config.toml
n_layer = 11
d_model = 320
n_head = 5
n_kv_head = 5
head_dim = 64
d_mlp = 1280
vocab_size = 12334
activation = "tanh_gelu"
norm = "layernorm"
norm_place = "pre"
norm_eps = 1e-06
positions = "learned"
qk_norm = false
attn_scale = 0.125
bias = "all"
tie_embeddings = true
parallel_block = false
init = "normal"
init_std_qkv = 0.0279
init_std_o = 0.00595
init_std_up = 0.0279
init_std_down = 0.00595
optimizer = "muon"
lr = 0.00698
beta1 = 0.95
weight_decay = 0.022
lr_head = 0.00642
warmup_steps = 200
schedule = "wsd"
decay_fraction = 0.56
decay_shape = "linear"
final_lr_fraction = 0.1
batch_tokens = 131072
seq_len = 256
doc_mask = true
train_tokens = 661500000
steps = 5047
dataset = "wikipedia_en"
MLP neurons of a small language model. Each row is named by its layer, matrix (down: output weights) and neuron, and shows model dimensions 32-159. Each number is 128 + 24 x the weight over its row's rms, rounded and kept within 0 to 255.
A block is one neuron, or neurons of one layer that tend to fire together. Before each block is what it responds to, as a language model described it from the Wikipedia text at the highest values.

Description: Commas (sometimes closing parentheses or quotes) right after a noun phrase or digit group, e.g. "songs and dances," "four appearances for the club," "72,044."
L8.down95 [147  85 123 184 130 124 126 166 100 150 151 117 125 130 123 135 166 126 148 134 115 137 186 153 121 151 106 126 151 146 122 103  72 103 116 131 100 141  89 146 102 125 138 105 122 136 111  94 113 105 134 135  91  96 129 155 157 118 140 145 133 104 161 122 145 135 156  80 164 127 115 129 111  74 156 141 128 166 144 143 174 154 127 107  88  85 132 169 108 129  83 120 146 163 149 159 103 117 158 107 114 104 133 108 107 105  91 119 156 134 124 122 137  79 131 151 131 111 132 150 130 142 168 108  94 160  82 121]
L8.down441 [ 85 118 136 119 107 108 142 118 147 140  96 139  82  90 124 186 127 155 138 125 134 145 166 118  94 150 130 147 110 122  83 141 132 102 148 137 113 129 117 161 179 120 137 102  97  86 117 122  97 108 135 121 111 147 131 157 120 143 103 109 101 124 101 137 117 127 119 121 113 177 142 161 108 129 140  96 168 141 112 111 184 129 107 178 135  92 131 138 138 108 128 101 105 186 135  85 145 146 141 134 117  79  98 130 161 164 109 118 169 153 123 136 170 132 139 133 114 165 129 118 121 124 109 131 100 103 101 145]
L8.down961 [129 156 137 122 141 110 148 152 116 111  97 124 144 123 140 116 163 105 123 132  73 164 132 137 145 143 133 131 112 131 139 111 114 119 147 105 145 142  97 152 124 103 119 104 115 137 172 121 119  97 163 146 133 108 133 125 133 128 135 105 120 114  76 138 143 119 165 116 144 174  79  90 129 119  96 140 140 143 134 146 152 112 132 109 151 143  96 149 118 118 140 152 149 106 125 133 112 116 153 126 107 129  92 130 109  64 173 165  83 125 144  70 159 136 140 126 133 144 128 120 101 132  99 146 138  96 132 133]
L8.down1175 [127 167 137 142  92 134 120  88  87 166 158 132 127 115 111  80  85 103 132  96 131 132 141 107 120 134 111 114 118 128 110 140 146 156  79 109  91 134 159 123 166 144 140 185  87  74 139 121 152 127 132 139 127 129  90 125  87 145 101 151 155  97 127 129 151 137 165 156 149 125  46 126 120 105 128 180 101 130 155 115 125 139 161  93 135 148 137 137 176  77 154 120 150 125 108 122 125 139 137 119 154 136 114 133 110  83 119 120 101 152 102 131 147 152 100 148 158 165 106 148 150 134 169 102 106 155 118 102]

Description: Plural suffix pieces closing a noun, often completing a split word or after of/other, as in justices, telecommunications, services, treatments.
L2.down693 [126 109 123 110 141 144  99 135 138 126 129 168 101 149 145 109 181 104 156 146 111 136  93 133 131 158 154 151 127 156 160 108 135 123  61 107  93 144 173 100 144 147 152 105 141  85 154 107 155 106 106 141 112 138 122 120 113 109  84 127 118 117 104 125 121 106 183 150 116 119  86 138 153 130 124 133 113  92 142 142 122 141 103 183 128 134 157 124 112 154  99 140 114 161 115 120 120 112 146 124 198 128 153 124 137 167 114 137 127 116 116 109 151 128 151 132  90 101  95  77 136 145 114 141 136  96 143 158]

Description: Words and commas that introduce examples, lists or appositives after a noun, above all as in such as, plus like, including, also known as.
L2.down687 [136 135 146 120 118 171  99 108 140 127 152 160  89 135 115 130 116 126 162 127 107 154  85 123 124 148 146  84 130  96 145 111 102 150 169 131 101  89  89 125 122 138 217 154 101  97 121 159 137 127 155  94  81 134 167 114  98  99 133  86 123 119 117 136 128 130 136 172 139 103 111 161 140 165  96 112 151 113 126  68 184 144 125 124 143 150 139 151 108 158  74 150 113 115 146 118 105 117 132 120 105 136 112 153  95  92 147 118 135 128 139 141 164 162 123 132 150 142 101 131 113 108 157 135 127 118 138 163]

Description: Plural suffix pieces completing a split noun, mostly people or groups, e.g. farm-ers, invest-ors, descend-ants, sibl-ings, often after "of".
L3.down169 [137 153 160 177 129 120 158  69 144 129 149 151 160 121  85 137 141 126 135 175 106 144 158 117 126 114 160 148 140 125 139 177 131 132 128  94 161 119 128 133 137  85 107 119 114 123 125 114 108  99 116 151  64 147 129 139  86  92 104 149 104 117 106 145 127  99 120 120 128 107 127 162 167 112 152 142 136 121 121 138  98 142 138 145 127 118 130 156 107 143 126 114 135 109 128 124 141 119 149 150 140 136 115 101 145 136 127 133 133 118 122 109 131 155 155 147 130 118  75 118 148 123  93 104 128 146 144 160]
L3.down201 [106 162 133 140 126 121 148 103  95 161 118 139 125 114 152  91 145 123 139 130 123 145 137 147 189 127 185 138 138 149 129 110 143 179  91 113 141 117  94 138 130 149 170 118 106 153 143 125 113  95 130 116  87 183  72  76 118 103 159  96 103 170 149 151 144 147 202 119 112 133 146 143 148 102  95 129 128 121 148 105  83 120 124 137 133 134 131 118 135  93 147 161 134 105 189 107  88  95 126 120 141  95 170 109 145 123 150 120 116 143 116 125 154 120 137 147 134 153  94 159 101 113 126 145 155 151  99 125]
L3.down206 [148 150 134 151 160 141 127  90 169 113 155 152 141 142 134 126 134  89 102 146 105 125  96 123 125 145 153 143 126 133 101  98 132 136 102 148  83 126  84 152 141 130 154 111 111 134 128 107 158  95 121  90  94 143 156 121 142 159 138  59 127 128 144 132 117 160  99 108 138  70 142 110 121 122 138 115 121 168 148 194 141 106 109 140 143 132 132 157 141 133 138 133 127 108 144 117 149 105 152 119 145 102 116 112 117 109 131 130 152 105 151 120 122 144 141 131  93 130 153  92 136  86 107 103 105 109 109  74]
L3.down219 [127 109  87 109 160 170 164 121 119 127 109 155 131 119 142 146 104  87 109 123 110 142 145 128 118  87 140  95 147 129 106 123 141  92 110  89 149 127 138 122 168 142 108 152 119 139 106 218 140  89 136 163 146  98 110  88 134 127 167 141 109 152 172 105 114 107  93  89 132 104 126 165 115 101 118 135 126 139 136 144  91 127 152 153 123  95 159 121 118 108 146 122 142 105 140 147 109 125 144 140 113 152 115 138 111 140 116 109 106 135 114 117 123 137 120 138  98 151 144 126 105  67 110 114 131 119 117 129]
L3.down296 [122  87 142 146 120 141 159  88  87 110  80 127 141 125  95 151 111 163  72 152  92 117 148 148 129 130 123 124 148 125 144 139 154 103 121 115 102 122 105 119  78 104 164 121 149 157 115 158 119 119 146 105 147  99 134 169 175  93 155 130 139 165 124 104 127 118  98 125 149 155  91 111 101 123 121 103 120 157  97 117 154 136 147 118  63  88 138 136 168 153 104 106  97 155 150 145 106  90 163 131 141 117 129 147 131 120 119 110 115 104 186 104  95 157 145 160  91 124 151 112 120 132 137 153 123 148 107 126]
L3.down311 [133 139 137 143 116  88 109 145 145 103 177 125 103 166 153 109 133  94 147 163 123 134 138 130 107 118 148 161 152 128 126  97 109 145 130 163 120 148 159 121 151 116  85  74 133 117 134  95 155  90 125 129 126 158 120 152 132 170  85 138 141  92 135 162 143 125 134 115 151 151 134 137 104 131 163 130 153 157 180 166 119 100 111 177 142 132 115 110 147  99 155 132 140 105 129  92 154 144 128 154 134 105 154 118 148 123  77  87 150 157 116 110 112 125 150 127 174 122 109 138 111 128 126 129 106  99 152 133]
L3.down395 [105 126 179  71 122 127 121 141  65 148 153 117 114 126 152 127 184 108 132  96 168 119 119 156 132 124 134 146 128  92 139 171 145  92 109 142 118 119 111 161 137 125 111  98  84  80 150  65 123 128  94 112 124 150 138  90  98 160 121 115 146 125 158 132 126 159 132 140 133 130 129 102 125 129 160 110 105 133 130 125 138 162 147 159 156 140 142 164 115 143 115 155 134  97 155 124 127 140 115 150 111 101 134 127 119 119 136 174 106 114 124  94 141  99 157 121 125 161 111 125  89 122 112  95 129 122  68 124]
L3.down546 [ 93 122 143 144 169  97 113 119 114 143 151 187 123 137  94 135  92 123 153 174 140 180 126 123 127 109 181 123 112 152 123 112 183 101 109 158 129  81 119 120 106 113 144  93  81 106 130 106 132 166 144 114 114 111 130 157 122 111 110 120 128 144 105 137 174 141 161 138 151 141 116  69 121 112  92 116 134 125 149 167 151 112 107 176 106  77 147  97 105 138 151 119 136  87 129 112 106 161  99 116 113  97 119 128 115  94 139 132 186 126 136 145 137  99 137 148 147 125 142 124 134 140 111 163 136 112 152 164]
L3.down618 [134 171 147 123 159 120 110 133 109 141 105 121 149  93  57 120 121 160 109 123 141 137 154 127  94 126 118 141 136 122  79 132 140 148 128 103  94 143 140 150 122 123 117 134  83 101 133 146 123 157 159 149  93  95 114 135 107  65 122 107 156 117 105 128 110  89 133 111 137 110 118  73 146 165 132  79 118 130 132 130 133 128 146 102 129 102 122 129 140 116 107 126 127  78  95 148 108 128 111 146 112 175 137 163 164 121 118 138 154 121 126 146 143 130 137 140 138 156 118  79 173 139 146 114 126 108 106 100]
L3.down633 [ 85 122 142  94 121 132 128 115 120 121 114 106 138 128 114 104 168 121 122 138 118  93 151 100  42 158 159 133 145 160 152  86 112 144  83 132 150 114 162 124 101 123 123 120 123 158  90 146 116 126 102  84 134  91 131 185 107  75  80 164 110 144 109 133 104 136 162 130 139 125 122 118 164 174 131 126  92 145 115 144 132 135 125 138 171 113 127 107 104 142  99 143 124 132 136 120 144 111 127 127 125  87 147 164 110  94 142 109 142 125 108 128 159 143 136 107 115 106 106 173 129 166 168 130 149 137 143 113]
L3.down660 [152 106 109 131 116 138 117  86 139 132 143 106 111 163 155 151 135 118  86 119 106 114 137 119  96  80 135 105 146 134 124 133 159 140 182 163 147 114 125  95 158 156 127 178 143 122 163 113 109 114 156 129 113 123 105  96 166 108 133 139 133  81 174 168 119 154  77 169 113 160 110 150 118 160 138 147 121  71 113 130 107 128 128  94 171 136 134 163 114 109 149 116 161 106 133 172  81 112  69 149 130 126 111 114 137 143 146 142 139 122 127 111 153 130  97 115 140 104 140 151 148 129 117 105 143 124 160 123]
L3.down770 [121 135 167  93 147 145 122 128  87 142  95 125 107 129 129  96 162 108 152 163 170 146 159 159 162 124 135 120 123 103 113  98 127 131 118 132 105 168 134 145 106 143 148  86 114  95  87  84 159 131 119 128 105 129 133 147 147 104 103  80 133 113 113 149 123 112  82 136 137 135  88 105 115 131 116 125 139 142 124 132 108 137  43 158 134 106 160 149 125 122  97 139 141  99 156 120 133 141 168 144 115 155 148 132 122  94 108 117 152 112 131  89 121  84 126 159 159 133 107 128 145 159 170 131 167 106 166 119]
L3.down1059 [129 139 154 113  83 118  71  99 138 148 120 145 107 104 136 125 112 125 127 135 113  80  93 122 154 137 138 172 125  99 137 131 102 130 117 176  77 144 122 128 160 111 136  59 138 102 157 134 132 111 119 135 122 129 106 161  91 124 107 133 138 119 101 138  95 148 163 116 117 105 153 108 154 108 131 159 135 117 132 114  99 112 146 145 152 118 111 117 150 123 149 125 121 139 150 100 163 145 156 147 147 102 174 110 144 132 136 158 110 123  81 155 128 123 138  99 171  94 126 119 146 138 169 174 109  75 140 104]
L3.down1064 [116 130 149 119 110 144 106 128 175 170 158 153 145 135 168 116 105 122 140 130 150 128 147 130 127 126 140 116  83 118 137  87 143  89 135 144  81 144 104 128 121 148 127 143 126 103 144 136 115 113 123 130 111 108 109 124 141 125 140 131  86  93 131 165 124 116 189 121 115 151 121 132 159 190  77 140 129  95 125 141 117 140 102 153 144  98 115 130  88 116  97 125  94 114 173 128 138 183 132 166 122 137 121 109 117 122 113 114 125 131 115 127 130 135 150 121 117 127 157 121 141  79 128 133 155 136 170 127]
L3.down1080 [105 115 170 167 138  80 123 132 138 156 109 141 108 117 115 126 126 162 125  97 102 109 142 121 126 151 162 153 108  64 137 116 136 142 126 132 128 135 119 164 123 122 112 106 110  93 139 100 194 131 104  79 148 128 129 172 106 114  89 166 100 185 126 115 139 138  96  94 128 149 150 141 145 126  83 119 150  99  95  91 141 129 138 156 111 101 113 103 155 102 128  84 112 139 109 115 147 120 103  73 138 138 151 104 103 163 119 109 151 137 128 127  93  85 162 137  99 116 131 111  54  86 139 144 176 139 132 110]
L3.down1157 [116 140 125 118 134  99 152 104 164 172 189 120 107 109 102 150  77 102 114  94 109  88 138 108 138 126 124 120 136 106  91 127  97 137 110 108 146 104 139 119 157 129 141  89 128 148 111 140 118 111 159 139 145 134 148 125 135  98 111  86 106  90 126 114  82 121 159 123 171 103 155 175 133 126 120 141 125 127 157 115 139 147 173 137 104 157 103 147 140 113  97 115 108 144 133 103 119  99 143 156 122 130 156 112 113 125 115 116 112 135 118 123 121 123 146 142 171 147 133 142 116 122 138 153 117  69 130 154]

Description: Words and punctuation that open a list of examples or members, such as the colon after "subsidiaries", the "as" in "such as", "including".
L3.down97 [142 112 130 139 163 130 140 138  99 100 105 126 106 117 112 114  82 154 121 101 134 116 128 120 130 115 119 118 113 123 132 133  70 115 118  53 107  99 112 124 161 155 123 136  89 174  96 139 138  97 146 143 107 163 117 131 169 125 111 112 161 159 150 124 153 109 148 152 135  92 113 132 127 158 161 143 144 112 111 123 125  79 126 142 156 131 158 126 111 118 110 123 154 133 175 126  98 125 155 125 135 137 133  88  99 167  95 133 129 139 119 127 128 104 115 139 102 137 121 119 147 109 124 122  99 134 145 185]
L3.down285 [120  77 104 118 154 119 117 136 109 140 148 123 118 117 129 131 134 148 149 155 137 171 141 112 107 127 135 151 112 174 116 192 119 146  78 118 115 153 108 149  79 128 159 139  49 106 111 155 169 175  94 113 102 132 134 103  87 108 133 140 116 132 135 128 117 121 123 131 122 141 120  87 130 151 117 136 123 141 146 129 135  97 155 160 144 103 103 115  88 118 139 128 131  81  63 122 122 146 134 132 142  92 142 155  78 110 162 121 117 128 118 102 134 157 148 138 115 125 106  97 140 112 135 157 178 130 142 101]
L3.down577 [106 155 123 167 161 101 130 126 160 120 132 187 114 150 132 144 127 115  94 159  94 179 122 129 133 172  83  64 145 114 138 104 127 118 164 118 104 150 131 135 154 128 135 115 123 103  97 145 136 145 134  99 115 117 149 160 106 144 120 169  84 105 153 116 165 173 138 125 128 132 140 118 115 135 146 120 117  98 121 108 104  88 149 125 158 118 106 153 122 123  96 145 103 110 107  90 141 131 144 140  85 124 157 114 163 157 111 109  74 142 128 131 163 114 136 121 150 139 155 177 134 122 100 106 125 107 174 179]
L3.down628 [109 103 119 173 129 136 138 109 119 139 142 152 121 140 113 143 132 128 142  84 100 132 138 114  58 121 116 115  93 153 148  80  92 104  95  78 134 102 113 101 136 169 127 116 124 144 122 156 104 146 150 120 115 127 185 112 108  76 170 142  84 111  94 122 122  98 124 113 129 111 129 136 136 129 124 103 148 148 132 157 138 108 102 183 138  76 130 107 139 115 131 105 121  87 138 184 196 109 151 134 102 153 151 159 124 153 175 153 138 152 112 117 168 111 172 135 133 128 140 102 101 129 144 163 168  98 139 102]
L3.down643 [134 106  77 129 127 139 134 103 126 156 150 152 109 173 138 144 114  86 125 125 125 107 140 133 140 134 120 170  91 186 137 163 111 138 158 159 125 150 103 169 149 179 168 117 142 110 149 136 172 126 149 108  91 149 196 147 137 141  78 121 122 151 139 134  91 168 142 128  90 133 164 144 128 132  64 131 113 158 128  96 126 153 124 127 112 106 116 141 107  64 130 103 103 126 110 118 114 107 127  80 158  95 130 156 140 118 119  87 174 129 121 102 116 138  79 109 115 131 133  99 168 114 132 131 116 149 130 127]
L3.down749 [ 92 146 114 122 120 129  85  84 140  97 142 110 151 145 129 140 151  89 172 104 122 121 123 121 139  81 113 148 134 133 118 149 100 131 142  92 113 125 135 139 132 135 108 138 108 139 160 123 125 146 124 120 118 111 105 124 109 129 135 125 132 120 129 121 152 147  81 143 169 161  85 144 100 129 105 135 116 125 126 118 128 100 127 135  69 120  99  99 105 153 135  94  89 112 127  67 152 133 142 154 118 159 122 113 106 125 100 104 156 173 124 125  90 114 149 124 175 120 164  75  67 138 117 106 142 130 126 159]
L3.down757 [129 113 100 151 146 137 161 106  89 121  91  68  93 110  81  93 100 154 122 134 133 120 109  69 100 100 131 110 113 118  90 113 124 174 138 127 127 117 110 140 138 142 151 169 122 158 143 119 152  98 132 133 139  77 157 173 144  86 120 175 127 111 122 129 138 171 112 195 111 165 109 150 106 139 121 133 134 147 150 124  97 114 134 111 115 166 157 145 113 130 112 125 100 101 181 128 123  71 153 151 111 142 164 101 128  97 113 109 166 120 114 103 169 126 109 115 130 133 133 133 148 146 128 158  96 138  87 150]
L3.down864 [129 118 130 168 130 121 148 152 154 130 161 142  83 148 128 156 108 150 126 107 124 136 142  83 104 181 170 132 142 113 108 161  93  84 138 144 103 153 128 142 147 166 140 148 113 126 140  95 115 130 118 181 134 111 108 125 149 148 111 140 120 107 136 130 132 139  92 126 131 127 177 102 119 142 153 133  84 119  89 100 173 108 148 128 124 134 129 127 115 132  86 148 110  90 117 122 144 132 143 107  96 124 149 131 142  93  42 112 140 130 147 136 134 121 117  94 119 143 154 107 153 120 149  64 125  89 168 154]
L3.down894 [143 191 145 121 176 116 127 125 132 125 127 140  90 102 127 118 116 100 130 125 125 135 151 100 130 136 140 114 125 123 124 123 140 124 120 133 130 101 109 130 129 108 136 130 106  73 144  58  95 114 156  99 120 112 110 161 155 122 135 119 132 113 143 127  85 136 126 174 122 131  86 112 153 136 114 110 124 105 135 132 132 149  97 128 135  87 199 113 162 143 147 125 133 125 157 109 122 127 115 152 126  93 110  92 149  98 158  99 165 130 107 118 117 140 123 148 140 135 125  88 154 125 132 117 161  97 176 142]
L3.down1016 [109 169 123 130 157  77 114 150 157 113  86 114  62 162 173 132 137  88  98 153  88  89 166 135 111 135 148 131  75 122 148  85  88 157 178 131  99 107 156 123 103 107 111 123 160 115 144 128 125 179 172 122  94 137 136 120 126 143 130 109 128 113 170  94 140 134 121  90 146 145 102 148  84 153 184 153 179 132 132 174 191 119 104 146 124  95 115 126 154 170 105 141 115 103 120 128 135 181 138  89 137  88 137 128 144 119 121 104 103 171 116 125 114 140 112 112 132  75 112 183 127 142  96 127 153 102 129 149]
L3.down1054 [ 86 149 102 100 141 170 137 155  42 140 135  90 111 155  89 112 136 120 159  82 102 127  94 108 134 105 138  92 138 158 138 126 125 143 116 147 123 157  68 173  72  96 118 151 137 113 158 127 112 164 122 149 156 141 115 136 161 147 143  77 120 105 147 114 122 160  70 165 147 145 112 119 126 132 148 139 121 160 148 124 163 142 108 163  88 159 125  96 135 167 121 138 146 111 118 150 103 104  92 115 125 132 118 114 127 128 121 137 112 156 146  86 135 132 135 125 133  97 128 132 125 136 137 107 162 155 123 123]
L3.down1073 [155  86 141 170  90 116 115  95 160  96 161 138 127 153 136 122 123 133 117  85 119 106 142 159 128 130 141 118 126 129 142 142 127 128 143 177  87 161 120 100  85 139 130  88  92 114 189 130 165 126 151  97 122 144  72 153 117 104 141 113 145 116 128  92 136 176  92  80 129  98 147 113 145 134  79 115 121 102  63 137 146 107 134 134 176 131 155 151 149 160 133 126 144 150 145 116 100 139  78 129 145 132 157 139 151  73 106 135 133 151 163 140 135 111 144 122 130 150 156 166 132  94 169 138 111 129 109 125]
L3.down1143 [ 59  62 147 152 123 119 138 141 149 143 116 120 125 108 120 100  62 155 104 129  92 164 133 129 131 128 153 144 109 112 143 123 145 127 135 120 151 207  89 126 130 118 107 138 120 174 161 106 137 182 128 108 134  92 122 129  99 122 162 126 128 117 137 103 117 150 154 120 117 142  96 116 116 136 139 160 129 149 103 119 124 109 123 129 145 122 151 123 108 135  84 193 129 188 173 131 113 128 123 138 124  99 126 101 158 130  76 151  83  98 135 120 121 149 140 151 150 135 131 101 123 116 156 122 164 151 134 125]
L3.down1185 [173 134 163 124 113 104  83 118 116 161 142 124  93 160 103 117 114 109 140 135  99 160 104 161 162 133 131 136 106 120  91 161 150  92 117 121 121 121  97 169 116 131 158  86  77 114 119 105 175  74 154 143 120 140 153 133 144 165  95 132 147 118 125 129 108  98 111 159 131 157 106 118  87 130  78 105 147 155 140 125 153 136 142 114 101 111 133 145 178 119 140  94  94 133  99 100 119 122 146 163 113  87  74 146  96  92 140 118 115 146 128 120  92 149 149 129 152 126 113 115 158 106 131 136 144 128 166 115]
L3.down1192 [ 93 104 124 129 134 104 148 143  92 124 115 111 133 141  92 131 132 124 118 154 136 103 121 126 114 128 158  81 117 116 122 153 105 126 163 114 148 120 115 110 135 174 138 156  95 124  97 144 124 118 143 123 102  88 100 164 138 113 175 165 108 115  82 156 105 159 114 153 141 102 148 124 160 105 154 101 108 127 114 147 117 158  93 126 125 160 157 123  37 165 164 124  98 110 113  97 132 128 108 108 118 145 165  97 155  91 109 163  81 131 119  97 126 132 140  88 128 158 150 125 124  96 166 122 136  98 153 116]
L3.down1258 [117 181 101 114 146 109 126 110  92 134 135 106 135 147 114 122 130 175  91 123 122 155 114 116 124 114 107 110  83 151 163 140  83 112 156 139 154 113 163 147 126 151 140 156 163 170 135 144 130 145 107 127 149 149  92 152 147  93 119 139 110 114 176 111 160 165 125 157 157 133 116 100 140 143 171 137 159 139 130 142 116 109 155 151 112 109 127 127  91 119 136 159  79  72 112 125 153 166 104 133 134  99 138  90  90 166 105 127 118 114 125 140 150 124 124  87 161 113 119 135 120 121 114 117 154 152 132 139]

Description: Final word pieces closing plural nouns, often after an "of" phrase and before a period or comma, such as datab-ases, resid-ues, just-ices, elements.
L8.down12 [153  99 127 175 138 123 146 123  89 122 125 130  88 127 112  84 129 147 112 123  85 118 113 131 159 103 156 114 148  85 129 126 134 160  99 128 127 139 181 103 141 151 148 147 136  99 181 113 163 160 103  43 100 116 120 153  91 135 105 105 149 138 140 121 131  78 132 109 134 108 119 109  87 172 134 106 135 113 118 125 140 137  91 106 134 159 133 149 147 138 126 113 143 158 120 143 115  96  59  92 134 128 124 153 101 178 136 109  71 132 115 125 120  93 119 114 114 135  82 123 133 172 176 142 124 127 162 145]
L8.down409 [109 125 158 144 102 115 108 129 130 155 139 131 149 157 159 135 117  92 135 141 144 138 132 123 135 158  95 130 139 148 185 132  91 137 151 103 175 106 163 154 148 163 126 102 170 120 108 133 123  83 154 131 112 164  95 124 124 128 138 138 118  97 149 117  99  90 181 137  75 141 124  92 141 133 130 132 172 144 146  94 148  97 110 108 120 120 110 149 123  96 150 115 144  87 103  84 150 109 139 146 118 110 161  96 120 181 110 143 121 107 101 138 106 132 147 129 115 117 104 149 116 139 151 162 147 114 149 157]
L8.down943 [137 111 119 150 133 115  83 159  95 121 121 109  93 160 127 107 130 132 169 138  95 100 141 100 124 112 154 129 141  83 170 104 185 153 111 122 120 146 149  94 146 130 101 173 185  82 135  86 143 117 123  89 120 115  88 143 138 138 132  95 119  80 129 112 117 121 136 133 138 208 136 125 156 110  95 131 117 103 124  90 141  89 125 167 140 155 181 147 105 111 158 108 151 133 131  94 118  95 143 115 139 109 150 135 118  97 101  91 104 129 102 139 116 166 142 144 100 139 138  91 158 149 129 144 103 124 113  80]
L8.down983 [ 78 118 140 157 123 143 116 148 142 149 126  80 140 142  94 113 104 126 130 131 163 115 149  67 127 145 122 117 137 122 167 111 145 128 115 123 120 102 147 121 133 143 143 149 143 155  98 153 163 141 149 154 133 115  91 139 129 119 142 120 128 132  99 127 111 133 147 138 137 163  99 145 129 126 137 145 151 150 131  95 117  93 106  61 100 209 121 139 110 122 143 128 115 119 109 156 108 120 118 144 147 129 128  78 133 126 153 125 115 164 116 141 129 176 128 124 138  85 126 176 131 125 136 158 107 164  96 120]